{"n_layer": 9, "d_model": 448, "n_head": 10, "n_kv_head": 10, "head_dim": 64, "d_mlp": 896, "vocab_size": 14635, "activation": "swiglu", "norm": "rmsnorm", "norm_place": "pre", "norm_eps": 1e-06, "positions": "rope", "rope_base": 10000.0, "rope_fraction": 1.0, "qk_norm": false, "attn_scale": 0.125, "bias": "all", "tie_embeddings": false, "parallel_block": false, "init": "uniform", "init_std_qkv": 0.0637, "init_std_o": 0.0, "init_std_up": 0.0637, "init_std_down": 0.0, "init_mimetic": 0.7, "optimizer": "cautious_adamw", "lr": 0.000462, "beta1": 0.9, "beta2": 0.98, "weight_decay": 0.21, "lr_head": 0.00381, "grad_clip": 1.0, "warmup_steps": 324, "schedule": "wsd", "decay_fraction": 0.712, "decay_shape": "linear", "final_lr_fraction": 0.0, "batch_tokens": 32768, "seq_len": 512, "doc_mask": true, "train_tokens": 444400000, "steps": 13563, "dataset": "wikipedia_en"}
MLP neurons of a small language model. Each row is named by its layer, matrix (gate and up: input weights) and neuron, and shows model dimensions 176-431. Each number is 500 + 50 x the weight over its row's rms, rounded and kept within 0 to 999. Numbers have three digits each. A neuron's up and down rows have the sign that makes its largest values positive.
Before each neuron's rows, "fires on" lists the tokens most often at its 100 highest values on Wikipedia text that the model never trained on.

fires on: " just", " by", ",", "ors", " scored", " time"
L2.gate65:389474524386469510504495498522561562474483437514447567538447557516437615556415556530399544440497440494557504419446449406469465515492488556547502596442496547486516495454541504445500582513571391512468539514528444526464537524571553522507492508433532519513470555576595546580521540379541514478512605459533468444485450517505550466490482415510464473512429488520491510438440486490472493490489581440522507455522469502476527494481485577504512579601512593438542475482588453533445457515568471505549575561537510484439528514475523476509461520549489569459494583559552580394499430487510498572546505513421505478545405497483482461406498425462537455482487549483507575490455455564464463547570448504580472579569494483413537534474525552536590486586547502518492494479470487468452442539482464
L2.up65:471580606466364550492525553532452413479465461491444522487593525468453452447507422496504557520457433532472455607551625519440572552599484531445489449474438399592535534462477492531474574530555574563522508526494494457478465559449518492462451510506545477497518482440552418468457526557473527504415480463565512506535548567467571454500542526477415522497474468461480515574403532467487429415497472474453485568480541447590525500440513473516549541459422512584441496576437479523485573428445577521569499516528485506515442552623487482535448500442492538570467439473407470529442570562621431452490524491565471454538504469473529455455502534518505534599515597504484403493517539537411496512447560528410582473453595449577514465504558463424446585525504581541488545480473484491565539502479455

fires on: " th", " se", " sl", " wh", " Th", " sc"
L2.gate39:524581545446526548561382517511436525533514564534571443555491531471456566582467469533428378491605454425417509443411464465560493515465573520589469532552531512532577469500520456567607568646468553546446513470434538431531496554481469504482531504493496407531431458561443398507506470435514477593497465536542514548532476591490459508523514570428450474534517535495526440466492544462418553476532439511514476493517453469400543520474411507524470446568519493513471452587473533577467527491509553531453544479518546411542458488528445437440506458483574524477474454544467521515517414559447475473451492422432538485445527547542387451393512485532503553560487452551551553472441501512555558546518532544486629427411496533534507506517593517492479506493496497528474586465544549502500499378406434
L2.up39:482561527452485566555503448364521414502523541570486517539581542448492502489504578441553499501599447534430404423428479473609585427549522495468517470509502499544461528486491504479461448472434518598455498501465506479555471451444462577524529532478473482504410530599536540587463460530499430547538557477551428533486445534464418577463484498543560547550477499546569500597566571445549481525529572451586449455544628478525447483433466473442524538579577555462563488433531426542454561551504438528541507565510497541466491508542558545500433580500551468467572401435512552438576480519438451516449534532534431451520501496443443557472578590540416481576401553455519513552485550423406553470492501455491556577504538483502402462462555443438543471423558511564401570468532521439454460462471442

fires on: " Act", " Col", " ins", " Con", " order", " law"
L3.gate712:543564425441529414579399428350492512493515514528531535550491468504485535565459481513493519483520440585515544568522435458571521509498555509515508507453504497535528519489512459502445481593478417485470511566559438434486538481478485589503410582564555532531528459558507477522462530418511508460595441543442489528446535461446519451539561495531497497491562462489487472546599449612511516523447545463543539477450514416458401432499437464470457540447540572562539524589485436490485415474412435447458624521595518547456518556469544558496534548428597447427423474535482518479521485474445531434539449454406473529510541556484612476556424483588499443536580488524529505552523515435388582454496550530445442509472548561492554536514538512501580436475531524502470461499482442508484495544513465
L3.up712:439439497485495588533456593453495595446500471557485491426489432457494428510546570552506451561410545558500475459451554484524487411635457495548557525419513471423555500476495444522407501505430443548466492465574544464527455535529543452527582422551488510526522526539461465507507487449472487566506502510552505493410557579523477461506531540516510430582573463491487462479565503524447538503485393543436573461508472567434471519534547534509514522439453537564497597571498409490465524464407541418445465476504425496440489505579465489516576590540557551404556548468487569513427522569519568562498466466518544505610562368568527498611564502573567518407591554485423541463544551460459494495486497400445522511447430469465510451448566449518553450358427495458530576443558511547416479502477442

fires on: " born", " Released", " On", "On", " on", " Died"
L3.gate662:442484443501509459524555490557482460550502538472551477465484469477527479470505466522459561488435480542360557548440446376534405421463493479475450433449526418501443540537589388577562496485459471462456536468504474431485522426433512469535544454475438581554563528520556448449477525535505433451478378511519389487461440551582552537472558511534464473551557532523522471523575503544495478546506575506553434554489566540444567434511429524609525550494567430555593501505459576460493450442563476492461559578544495405531560402405477446464465549462445576578525565587510437482454464542587456524579546440517671483534443450420463516534537552453472438448493490478511429590528514503422454397502588376533398478397498485577463440506354529481550479423454467485439390464471465599484483459458443
L3.up662:546446558482503561448523549494523514480493556597553415458504434389607535524525594462456500502464512553476556495537525474463451426531500507535466444504554519505484554499550568537523464496502454412511551545483516484456576463474474553477492435560433496539582466467506557541513470442505380585457533503559536518432549527424505551492493491425488442530498399483525517433582586555462532551481473508521591470550459543472610478494557573557549530516486485452554451388514461496492404517456498419510506545425432527498582559528488524513519520475595500510447501498497443433473538461486528579426515522458475516458537552525527498508457440551567528500577597498519527517433447484460498596558437564433406419531477543544601488508496473496493489529542509482494636504559508436569567619479465

fires on: " de", "18", "19", " through", " El"
L3.gate177:398573463628488514644490538546529585463470449544545511431535581508412493445419503551567409558503426522548546505539459520528438478549527559482553488464569480588423562565522442460549534585556497575480507538515526536492427443497543547527539533457588435583512494643518477567552504422544525560455566461543535451484403417562510520423391408526481543551519565463425523440560571490498582513489443465460576565547544485542529506485502487571531462462471467461495590540566580579522480484476530529466539452484502477512466555571522539408496446519404447553550544442453475412444532495461447511423479540466539464547472523529520499532531464506430594530439466530563514482492469589576517492527501492531441477522468384538520464528484428525538455529579586440549503431492576444506501561544447
L3.up177:398485503514524522576529520542585474514519492481505397530476443531550462472506481551424503467521430566459556437537495501564541507508410564505511421457508443526563479557575537449540522561491515538459430575509564446460496518502591574482532474566485445494529423485483557537503638560497540604504536513529507441558400432481550429461558582467485417525559420485475658480551467504443521495400474477425579547413515505446557533483476573490474533508439447457497509446542592499559569605575522559440507522535446569437540548501567454562473424480486517473485546480422519446429596483525490446472482501540421454537559426491473513455470448499350505584436512475481450542453525413536537471526513494525521518513527495468510488494502563362473543522478517478572545507434567555526490557509535

fires on: "ok", "ik", "ak", "ico", " sk", "o"
L2.gate842:474459455479449537553475517496519540561527548497436512497561509427613631417488467596463507493490486558554570490546427509504572476541546601479567480451442479386520450535522454483536416549498519459492532538483549481447503516437491538540568557498488412552506548519580486531466508516466471511582519450558596553509521506438390520510621438540468432513592486566542509482481472556478519467551517549490544501475578516465481413497430447496437475490521509460522517532442438486439457515506515506545434514429553465490500479591627508512438532515492459469510542445443498497579496505406511538481579403481541440454473528495616571545435589543515441465387516491501500540466573476512514483474520502546488516504348518500447561451500554484509466469464440461534658547390536481491535538536491
L2.up842:446495537470500465491520536506567457509564564501466462464438516544481539411507496438459544568506566552542542560401524442507424554454570530500493428552506373565553569495540479521474460436493496457508500501540486448504464470587478548523367605523442576453463509544553447529477469491523476434550550444487380395563503526509556462518595508508536414558484522553474475590563470565515589542562588448465534467503418412498481471458543537527505466520573498441475513363440568414537421456491525559545552415547566519503481608420442519374571512469454439511609458447448572493458572506513508506494446499483506493485456494452475592520441401557400460534476631505577503507480497427563500568528471522511537515464452435507507428526459566563501541477599503497381538560481432467537499556423576

fires on: " Super", " sub", " Gold", " gold", " half", " super"
L2.gate99:477504551516489537455498480420397531468475587466525553416478470483485438466444452411537495458527509453541514482504584545532545543481459534510515534448524500525494494533450455500586504421520546488502486513464487510491501465508591486550449521424515590449453617472455489509539506519541504480554580394482497513438504535450507481500535597490537482546463470436516411563480438442503471523534424568560490527530542605536570455450558469571474486517531529451601441519507493493605552536566468542478513423479512601540519478521567455478522522436439434479437479600555596461557519396430554505526488450458581565570460551459572552606541519551476557461498437452479434468550540521521489442436591493532578486465485487465482470563441532484574501485361426458642437505498434488540437588469522
L2.up99:539452426552494484594436425473400524545513504469472478570589514557449485532550444483467463456452466549523519500507485475495478562556526527509420550478478489466548540460423544499548415551555534477587477545445418508427506423551482486483464416441486567483458446534525455549542548484582515581441389459536390514458502477474361494584460537477529424507592486426494454537405581402435519507527457551533616416510457473508620517431510503499512638471557480412543465486554622469469482474589449533526561505538528559492513428553530529464513436464523561440523498523542449411531517503533525425431552422458468609509496463414472538499484542475569522496553540508436527518543533502593591492480431490553619533534507492509556509531578458555548438466583605479606519442537481526543488462469537

fires on: " '", " (\"", "_{", "{", "_", "("
L2.gate138:426492590512492496536525557557580492498487567508506474429572433533460567433503546519610581558494479541447515463515551500471579477474526546534464409628483476460470599488471547473476393460474408537452456498508524503528518513534444487484553507388538579408469571520514546391463437607539475426549515496499489519542471554471542469527395455483483355477486513461549465611470492388507426520482436554517592442479469543592474487480530551622562530530450503570423553554476537585435527578517511475488544483521520458493588445508507594500576571538487408463438545563454472447595555450481492463505488562441555523449392506526454505510477617479487438572495478402473482528478551522544519449434432503486527526494528463514499496462496417478528580579494488452503478499425510478466623560451482
L2.up138:521505455545515504429430451559614382411474548484414545512532528433487579507586507429552560474499596451603576580572498556415476527450567477553510482546569401542428562517543515488561480467552510468462431463467596481520498502473524595523422490510577458556524454578567509570509413534533560410494494536483562388549461559574512465548490404476476551491413520469599478490418490560514499537528429484472434433459632472564467540419525446460485468542455523514494511520455568521529562539529604468396556578444587463572514526569463522523455591554494531505516464517592521502565497529561541515526442559507467491470468539465523496506528560565534507530522420460484502502521494535512510529561503544565449576532579575518532585540528488493551583523487538511396489466568580464470507600528616

fires on: " ;", " and", "j", "p"
L2.gate596:521433462555461631492531482505471426499508444408511452533454529513513431471465549553380610491469480600562423534532546503470550489510514598508498488540553518563560406442496491507561538532489526492451381539522556456485463559564493523540412585515553505522591539483513533522497565486421479477527498506579482406602479549613456538514467423485485435475437513547410539471435486576558457520490552486567565501455462436601529477481523534537517444570520494571427508422508470536562514518449432506532554502543429423463532479447489509458483510498582460514589496541487483475556531551542484454457439517413491538465463517488549579522472433548419409519445541537538499581487404538481472558446499496497366456475495514428573421557572413570545555527540462471475501474555459516517497411456584
L2.up596:473527473486461520523557434441503463492480503389423544594490564423594465516434458497429542535475459577474467499565522493519561564502438543438584465503575530440516505461519451418378501516511457515480507453544528494378527586563516477458589428560474484544550554429531495565478484591475510511580545531560544496459451491553503519488552495477550507572508514474401548537392513528519457570500452480547530607421499447619404512512513521437418508437503471556478565471532445423641556498411422498556538558470509521554569478518476468506351512480520560516527541516420486452444458507505461471437378499560482475558533519413439553506561448519388489442460561507484550531543575533481494506528460487445466435472480480526595483617545505524478530469572458500518508474483512503420419516559503

fires on: " p", " P", " c", "p", " Cr"
L2.gate430:572473516462534506426592493499482584443492600563478549545562465417555612418450514522565421514550422480469454520581539469467603571592504516554438558582534544509423459530444497534551532520566476536402458509564464469549443420549440534561434533550531430438544550498455584407499553509555536503461533486520502494377553455466507465395535500496485504461373474512527465487545454468606527553549534494521451458390572616505401554406569437522539498491466529404458511477442480529433500496523513533536397510466552459567448486572465597586533457540488553466542548503480451483475420515475510489488514444587551398431390509579546494564460540462458455541497500540448535386482510525452476488447570450503466447471431401575544559558563421458515518468482512485507592492531484500518458579445473
L2.up430:446521433507396587401457499527437524550506459416462554498454462476552449515512489530472489513480581444506445504608481546444615545490567399516550518536508442474448456485436555570568539475513509482571462513466472569563599518503410571531510546424493488542426407544532488576501536533446517499494504522502475480454536520506445584517539537418554429447432518543566454458512469544459559540551489600492526446431561489500521462467550475501486471446502423507425479451541432482440420471529512469548532492452544504438490423576440467534581519554543582477513490480577547457490532482503596427535442504512543474461414478545563500432539463482489461482448407471434561497536546512408597586554506554574503472556527553540493526558455500452418491465489460467526492516574456506436553555527486

fires on: "St", "G", " appointed", " rest", " became"
L2.gate381:467457507532547532502579467493575489485528421541597605586536422430455455435521464463488457562466423509554473431482513511515531567569494462478555534406509433515539559496529547528546537482537568345473496497402480430542573481448526530492494587564565606476489444570497531568584457442606443514416521430512436449535506514451512448493498555495551464597472533449518450451482545461499517471507421467486602452469458582574469462469542494508525567560422500592450586471572542479463523497381562513512450476466521435487455541527485536614541455470485499488457466501446560605438486444536549589463555536498572464457507419444559484514444490550526481595577586543542583549538425466498508513447499470462596463464505485441487462420459469468465554471441552533462439540485484483502485473493553
L2.up381:548496595452551605386543456465595447518612365568552477565514480552517431523467433544467525437499496474461520549464563465613530556495549447498500514389544449557546504527388570486447469503460449471519509430564435597494410460586478545386524467493512489417480542497441466495530468544518497431501373586517516416561529527427452499510527493568453481495492505521441468502568604579539445474551540551551491463555520486598455461497455474465444454490496441478447587543547462487550473575526477566483537372547489523495516423560520498535528560548488424503541465518506581513489468443556498469430552531476496478340556544525527533443511551501551499529560564521525590447539605558563469450531518422519487475477429531409456509599528532450531499586455573491498521495549539500479466430552430

fires on: "d", "-d", " Independent", " red", "red"
L3.gate783:592514447463607480409467380452406541447480414513485452471451494475549423531426404539446460588492517508440549463498460526461480561505487490437538497498442457416473555586544532549620493515588412497502533506591497465461591545538545483547504495503560480575509502557517507546450459526463430462468488443477569535411497473549480467429530458618454620452497559520505387434452511530529584538503500527493443523413535524507469527436439470506521458525507594520484516515522498444481456476454573510467530458557444544439583519497521410570527436521492480357540554464480499388495452546521561443415501564449443483500527557475477466460454522456546504482535491582487542518515463418492473422425534438431532504491501526547460541534468505529429457487524548527528476570507528504591551460501475
L3.up783:502520513483441563460556490551479574467480500442481547437499551506393541555575486523472548470461476469441603532451530470486497540543530522541565489449516459533491470474518514530564427614519518539439516435535456569566445533459423544457484560468587515544471402534472473516547434444548506416510537396496488442620554536534660518519476493470466442513456536526512510397410514500598615513539467505561560488521569490404477513501459486532559440458516511558563473472518540518476525491540500499444431523487547480553564529447526508493489546391524502421610510535497486530465607513561505608403526470593567562449595502558469562495451481484501533581510505527490534499444493469452548515548502553462587525495561545438471517532465474523474459505377564509563519446441464443573465560520446

fires on: "ag", "og", "om", "iz", "oph"
L2.gate767:617460516401458499430548491477460553515493476553519461509425532416550487554497465609535449555556432454494545480588502430514578466543461478528597510507513484405505574533591544501424465465592481560526500455533421547497560491413554449343497437550445472505513485520569530469514518598526558510594466490542454449478474418428565531563509491473557439459558526429489459506438442442513474533496522523493490520549461586484494556508571567535529523407576457542506443370474454585539447548493487464516483519418435516502564452504532460445626457422564448494535453425462425428557501557542453480575495461585419510480588553498447521479594447469532531561495499514517524367532526554445473521484458549559530438516482531487477445576496485446423547460510540557507476488476465525502546478494448
L2.up767:528471536514476546525475466540388546620515537518357467525477544436530520486522569490484452517446545526477576575543570487482471392556559511576500477570457483428502549473466483525548525468463481453466475508598489577474587500546436445472420505479484566460513553493522492472528511485512545508490506368492478435491540516422459457409600578481537416534466506462405489491537569498574486600542564496484503540490517576545446585534511473537515447524539478485479571551465600472451518548522533482444557576490463427492527421527486546554512488568511552441429470478492474558498561525419599561461501506452501499489535529495514454450499470447555421515596568533465459476500564522451544486507485427471540503488533484439506506608415536526492529498522488403470539525570457457500452596514595

fires on: " March", " |", "|", "–", " =\n\n", " May"
L3.gate894:564516496546553459517489615430458515477469504468505519506517468496486626445528479589514591519511554478498561521532500529420540573531475540563464562482588487506530607546560536440438563492549509511443479463480503398500519459502503526538499608526452453453552491488565477490530500505503566544497575478561577482563432424478473457530460526551534450485531564459550533509553560434565549433457498437572534542593403489460439573474426572565577457444419508496530623458540486483411554563547504448529497525434500579488548544543441446442555486575506527514550507605583579549494437537570527478531470522436427500613506472577513495394603454471542448559456492447560602534468577543439498559510580539366505544513565505470564472516480546459586526491476502483447476445532546389446478431573435
L3.up894:461534536441538459526412526479485467474595461534419367519517504456536535411475450481508439518532509522472462590483503505573427548524446573484472560517412487461489442561477437459572522550503528383504500582472492535501562481469427534595598550531463479433505553458505497494436476486579547498484509581423540608466474474613585528526528547419433560525480497489564482451421484419536500550455551407395500467568452411397460501446553530488479534534478490570540489569512539429438420432499452560392446467576488499558477463496505447430390499469552479538455532480418510476531541419528477488545595477491460532513489522406507476530489542538511423588495383459525543452467483566461552493480561455516467473458549507409625491590492475554448502379592467481459422526495497433525505502517485

fires on: "j", " Gan", "ow", "av", "w"
L3.gate201:468528449494528484625418402534470500438514537499459505497562450462540539429580602412607519516555574568560498486600486515540485449468517507564516501528518520593496459540472600383500451445517501488555533493507510561474440567538469582514428428503478497467497520428553475490461434485563437526505574573502461461486498444558553567483589518431416459539574478425456514559432425432459439484449441501567534517472481477388443470494588518503461546570616444461481447482416472585471409489462444390531535556399485587472568562468542493513450452469428477534441550485498433414487510579523608514460471487524497467487514479562557474569517478470471520555482492520466496481578555438518500495502401411507503491490473477539499497583534426418548484449453432510542502451513532522532593595478586
L3.up201:575498471562532497499545551385502510415514487460488475495407522456542565554433535509561456548519523489535454546569438441550474488597464603520466535426478480502563506531535480529457477470438437439581526516546484416516476422571452489571443501581399396470476508420462440516505486474483578399493457505517564440500583485528474579525470429505584573544487526490423576424527495443529470540438546562471584462497573431525427420523464510421484481462582495477538583477565405477506522547522516484538468533416526540557454469489478460595497520502496487487483544585507590603458391484470511413468505456467479439517433507464575442610450531522546541453490576585447448487498387554514574612497556417559514587516471539494534530469508561536453413443481509423585524521454526542513477608589576

fires on: "ity", "^{", "^", "ies", "aw"
L2.gate457:353575532490535458644517469506481407458518499498589467497447564537500626511491489417474454580438557533553536486483428414500401504453503545543475664497478493546485550509458555477582480470417557475498535431506547500444439512586414443525454562489517432521563458460433513482467408424542417520517519491442440493495544451522504549490530474551507496477476466558564527476405455545512595534511412429474522496524562463471502453504428439579425523550467546482528516465506472504533475463498446438493425563455515451474454605544519486456466441535462456522559553511490457496616573431442521489459432493510575576439447519541525441516511602576448545527436500577578475557548473483479453562511593450414483416496461456483569447537451428632455456465490486440485543425394483566499462559489504
L2.up457:515587443393575559500472548513541496473479526419521527476420524559480516456551476407502470547613468517570526512450504514532575483486546551498540448521521553537555432515513495502459447404562620536512477438455568521423540491475546427447495584476567522419509524532611457452573519615473497561466519543541451580495588516520445501418553556412505485528436461441435446503424443519506485470496479477540603507528508550586557523552409488484415476411445498560499428485505482496473396552494437419516514487572522473467430456461498483575557449418495444455526462521478513433532502492384481435414469421471463541484528505487491449505503526561531460559458431542514576540481504457512540504566585439521460478493480459495476372512473448555426550564400469527450453533434500524441592482507479

fires on: " r", " det", " te", " R", " ro", " che"
L2.gate655:525556492522495588542533550510479480509497459446455543415443570562485464578511416482456514469399474463445485534527444407513425589525426419548493496496424482552515492443466451516411554471547553503514437492508520533458493449460406545519377462540415492493537599455548529537505451476517550452482475469426474530553504523485548449545551516479494473536493509497444563494497445568535548554502451521585467397529479511543486479455559447467515573564540405463497526514512516527579460498439434444506537510507613431563450445499490460566433533488486482459591484532590493551505555473502468459467525504537450524509561459526496430439359529482466482496436487552529422530606519467548512458534498591483477539528461544476558506526582517469580479527529531576559487591491579406496498572458542
L2.up655:495500440501537452600546494524395510436524488496459432548488469536552555538551493513450474443537509477435582525465539546510518529476455588517503563457536521460529437467522494555525465419550534504467480558552467409499479447473553605486535499417536462503575488546504470590453449545448465541421528453517498560456466482598442446536486453403404533492520491531471451557536539452430434533512407572592556522477445573475412467359495517493432479478557500432502455585396492488548548444534572514496445534529481501559570493540458600393439460484553460460581500518514470437449563475466426416529565541534555475525521423502474456572503531462493439586497523489567486570413537466455570593520529538527496581457484519539579486496482444584566548461598511494557590533421506527594489458381407

fires on: " Pr", "-M", " ×", "tr", "-J"
L2.gate338:425529545531465510490601423450454564393419570564563495547515535506453485450485422440569462487480478586518511557501497520505539473493559497494449502559504594469562552448522466493484555507584551523556470564450555473496498486494482618549535532541571568528596523521486450454476534524531520527581530513501529414451441510402606416498455602524569412603417468555514415524496451433446528497532446504495445415471537531488488580474423530498466436436538498490470508485540479515514444502458562564545420561494511499549521470472606485589492468512433541638570533515463544474541440573521483558563524456508459507443424502523473507565528488462426489413510512503416560521520478557461432409497546517576513460412554420563478391454465482519519520501504512500536472422464526432457494482481577
L2.up338:545476503568501589502480479484551536410503526492488513437409424492531576467478456562537526495477475433527559474443571532375523508548418528480461523536600512512521452373432546456425456428531447511573473401471480517541595519537543391449519464491486508484472513478429512424547564528594480557489527550501411361467461544414570434546558524475503485554454558540497502406531531455436481515554520435436479428432437457575535552480527448538561555446415480545517488519494568477420414454562549530545468523500518537494416441482433501473583580521441544447490515543531448442552465489525538512527510486581565532426514536443521505448502528410529540548466410540553596511559553446448549464530455495529524551469456499372445549540560460618462413426525528543461591452542497544475591560564485

fires on: " of", "al", "20", "ed", " public", "all"
L2.gate599:448493565583463541441463510523453450490565547378535498432472471511474417496451493539550449500485484570516487541595481452545501479457441480462412543435548556496445500502500485465557456590474462443515501520593523548502498479477590551527504462490484509424463458491469527500470481468563508464486478435514449541477491512498507535480511512562493593376490430502535444547517478473531525559540518474488488497479521467464555553533438620477416495538418582532559486524457458557445439469453499521490461409562428468487487472407479408533419440496538527424481524550558452567552414601515494459450477520451487557480529440468494546538480352449482459561445485559446501540475508480532422511390469503475485530490339577536454452459428569472581584521611559466448482577434481510468485482514435
L2.up599:424525608456597564467521535554541524479423482448531502476465507488482529478405556453485547566506472575459575433499449434435459534471498528545408613497546414528448604516494435589575510408485544483557521548505534511509468448580467517432623575507522518435446445409420577516477541407541504560565454506484512560549477556586571439489452419426503579516577591572457487442483534490503496505482508610516532490544545550442464478531525525528542487493530581521399545556496557487479451466609502509466519489552512552539496467481545516504460551527503446522568474498422457545525521476535543465543429556440503455486471576507443391457621474382551457471449359583577501479492467618460503596452484496514518497499475466491542482500456467481500548530511521529446519530457457458536529437574504

fires on: " To", " Bo", " Ho", " Do", " Mo", " Jo"
L2.gate448:571454437587474513573534433482536529436526471440594554467595585572515384419494423481520416493483638551460414487440409458470510505413565527439535402564495563463419386519537418496499543471509493501555517508461543423499531519541483501463445495535447468508531540431510498446475538460527569459514478503432434497427468512548487450517487568549433443586415606480431520424496450462590528572450497567498367489545499454433529445495542454561550540509531431518437532517424486459559580498500417507468542566526496456458506433534578540524457541408520507515504565504504456455477418462467438463570527490550442552550539427453484482370602510576452509505581455481609489533458421559410485503437547529490535534477523561458527569465463487385501445517506423524567533590535404492465524570411566
L2.up448:478537440454445493454478533448435553447414585529526409517534421510528446509500463517592597441533537538409563454538546389469474529437520532527420481469481528594509538508509488520451457439512570434493498484528545494509492490529561480405485399542538510449536566561517502500477460451435511542549506484479518420448459494451402494492509471481453516455404390516571446499481449453520493469448620420527479552543448515432473486493463544587515413522451552547385481470451546459466514447420564541534397509576499482512446512498535530513540495519517451480439567526460492468509458445438419559418484561425565496478473474537573473480488498594563512505565595453423607489527437478482575544442567544420561511430524514480524518545383477482508540566473525493499530515459395536513548393453414

fires on: "==\n", " while", " ==\n", " ===\n", " with", " has"
L2.gate788:483528410602509530602446442489439528520621570557430522571493480467504545489425529500404526465519461435381506489570507514590512478476478542450464493467455509578515454479610561410482492558457518411451468515551595434514431469578515582467489533475476574494538532391473502487485435511530554501524511503521491478543501587457533504518470450561488489429483518484492566452558599581494465527474513487521603490573527569514482485466509447481583498580498491497578463490511469438518413497457530477490458470462525522556478507524557547473400407403411526489433445490450460468421444543471437526510396494497408491539438494485522518387472512522533470513385491541506467581470434494583426541536449400468408562572530549503520476465511470539525426440391511422432507501567536561514495447569485
L2.up788:493543427473521514608533471552486488450478528511517386476516604551443554511527476439468560479545610531433511540450442447573462542472449457393529515485486543418510497529500524372537497560418515483503408558468482513454532541504588419536564608539527519518417469483493447483447542496565591559561444605537530465470499587455543538448454471473404501522443477441539504457510544520475495430613481453502427413550524548484581509472612440533511522510543463446421432498522538541576390447505485510475509504522408552502527429504489593523560469562437447579423530431507522497473492516473585531452601530547583475475466475435507487435475540476566439472463397499539548462503543562617542555543425434517493500477488556567553530525525456500570492546472559553492386478519552508476457498495483

fires on: "19", "18", "b", "ator", "ors"
L3.gate740:429549528478531542516591491578457507499465519423501421474539562470434596475522461582494470560567423460528486583536563506540434531430554547582542408575540552516420463459545563598481553514525481476503501590421573482457464435499476569469535466548611509553458492533433518528438566488464530477450495508431563470513445452594478509542521511423535471468501447486581433467433480494498563476461425542541537502514507509479514467522492488615449506482502583492527582424538524494500522464511471583520487451469521413526552418601535376472469465592458466433588502600506467474536524555504528569437433470469537477470599428558499540440547550505515457507509605544560520407567563525425495598497530464521467504447440488521394465496508476402523469462471565562476440461456501580613577425512481
L3.up740:514556489523486482516502440516501542587456589506497479518448468483431394414508545525506497478470475420446513478458521554569397462459522513545439496539592574449424519489494476496596478516476453549499458561458601530568506548446483538521547597450566475472467444522446558615564527466483427460474561556506465483530480515483426446535401453528486439448416551546467563461487590535453526548472473584461601404541589469528569475474554428546529492495464469569496484461555519534431512476571460532515582505442446567467476493577467489561495404524463535482560509546613492501490537570530450505488567528507538462521430552491487494531564556495421415428393489532451503443570457489503421442496452454547452523522527532480505594470500432444505480428397518545484414476430564544444557429460514

fires on: " Mo", "lo", "ro", " Ro", "ó", " Jo"
L2.gate265:447522523434510467545440483415405541491467541486491485411586541474543485462473534519491559471511522558477509501547531479612454496463528564465439398485544650546405548460448419598477486487469428549559568572566558565493454477516500433535623548509497475535415502507505441424519483540519544547525524541500445483569597462538532484488492469496535582580493520461570460452479484591499534475509499524530476529435482568453444429571523485427459483427557464460557548455410415463459567487380417486620549548499569588583526387540516481478505618469449434414459529453535534438497618423535450467413506537505495599481505512480502503402490427483492499502495500516536529510455492539547428437441556456423487560529422550481434556506443483464498507565499452532589467510466401484468490506532590
L2.up265:393531498522510536414464452457449564509462590506529559480456481483443532490483501418455486409487514551526596417414526518475513457565451478580585488523424554493544525414534506546524445493448474552590435530449465554474482476569579440472534484470606471544430503547521541471529498511511501556516423481506399584482502575499546599510405552585564566427536510539464468514516514486543592589542436478665407532472464512490430473585550437513496447467481467468466454504431589511426498353500554498471422440531460435442514511650403513432503444435457447557521572575522444572583569498476469433446496522556499530509504476429484523541533469529489536463455460545394469504508493507436466484553594463436562493556539544380495580476483560507514420568464490498455512485461505484537474499472442

fires on: " +", " went", "ing", "+", " going", "ee"
L2.gate243:532550489406455534445569390528428539500505454473493546520522545514392473515563523466553551432486527569446521430454551535543539424469458366449560462524562432442619482554496500533458435593533521442537465469548596510504518485455542452547573489438492506534495477549531452522526436497527512455543504558444414483472517582429535448568548549467529552513525433520543480418470471464559510481475408480478409471445445486435510524494483566526413447538450440538493443577531592548505525454433457501505421448554513418603534571436482538458437484456421490543430517575571446550499470603605480443474560413521509497467496544502470486535412409447444578508544499510414551453551516464555483480588532542479476498457471529476471454433543452409465550582524562438549547531472531459549445472578535
L2.up243:426516497510507506466492519435464469580567457512525440466534525557460504505539504472446605454509564502465550511466409419482510446361504517551442444466482541498517522609473511567518541492558465523599520597563459462461502514436484432552491525533542516521572590553537550585462501453530517435548575476573500456506538505513542506463598547479461434362510488521404431528547425585555508546436570514518483506517460528467468440447494488569531438561465520447459340505466548532612496496533605565409463525568478560571572563466480596554501470463473463615498470448472524510570526520545443566464421541467489452440447435360487485559469441509469432548418588568471441507425512518467536503576445550473566496568479541457551469566450445487550518542553454546464463494481474542465494548490513

fires on: "s", " code", " to", "os", " as", " game"
L2.gate743:551412481485544524459448486470428493510495459511488432508437409511437527508448408551562508554495384557453461521509524532435545532530511518540489493437441597449416453508536491525438463528464534582481489440450489456379487580410553530543474391545484549534502442539530491461540514454471436420437496452584433479428455463480472589524586529486480603460472546512466514475410559477468493533581424524470490592508467497452474542432533489455506464521475490454509478492458490575559478457411468457501548457529479495567548556520461436510450412440508451511550453570472489467463529525488443458570475581406469493552417496551552530627431541558586426559513561528553479474564471556487410578432445526575500417533452550468512433482414434479551520427454451564569571464458611433436472501467615
L2.up743:532535536560525562441488571481535476603529457396506590460504491519472487560504404476519480537483538514426622502493521543503466521483540455494558444500462536466543550494549527462584457426515359582549593532538563460446473513523534496483515446523506501522542534568474468472485558586489489490596531449497638552455545488472520440478542495535426539379505457533445566519499480566603558486455518539554540507506523443542476360486484571467498501517408440518504391481467534434554502477516407542497475443471527429577539448505457551525452474533527554432561456509557454492611462485595439540446434522540399559518578435567493475415562499388521535449503579449451486435528531533502387500596553529497499476502604474551415559492471462458430523570565546543526497412507475475478502517430560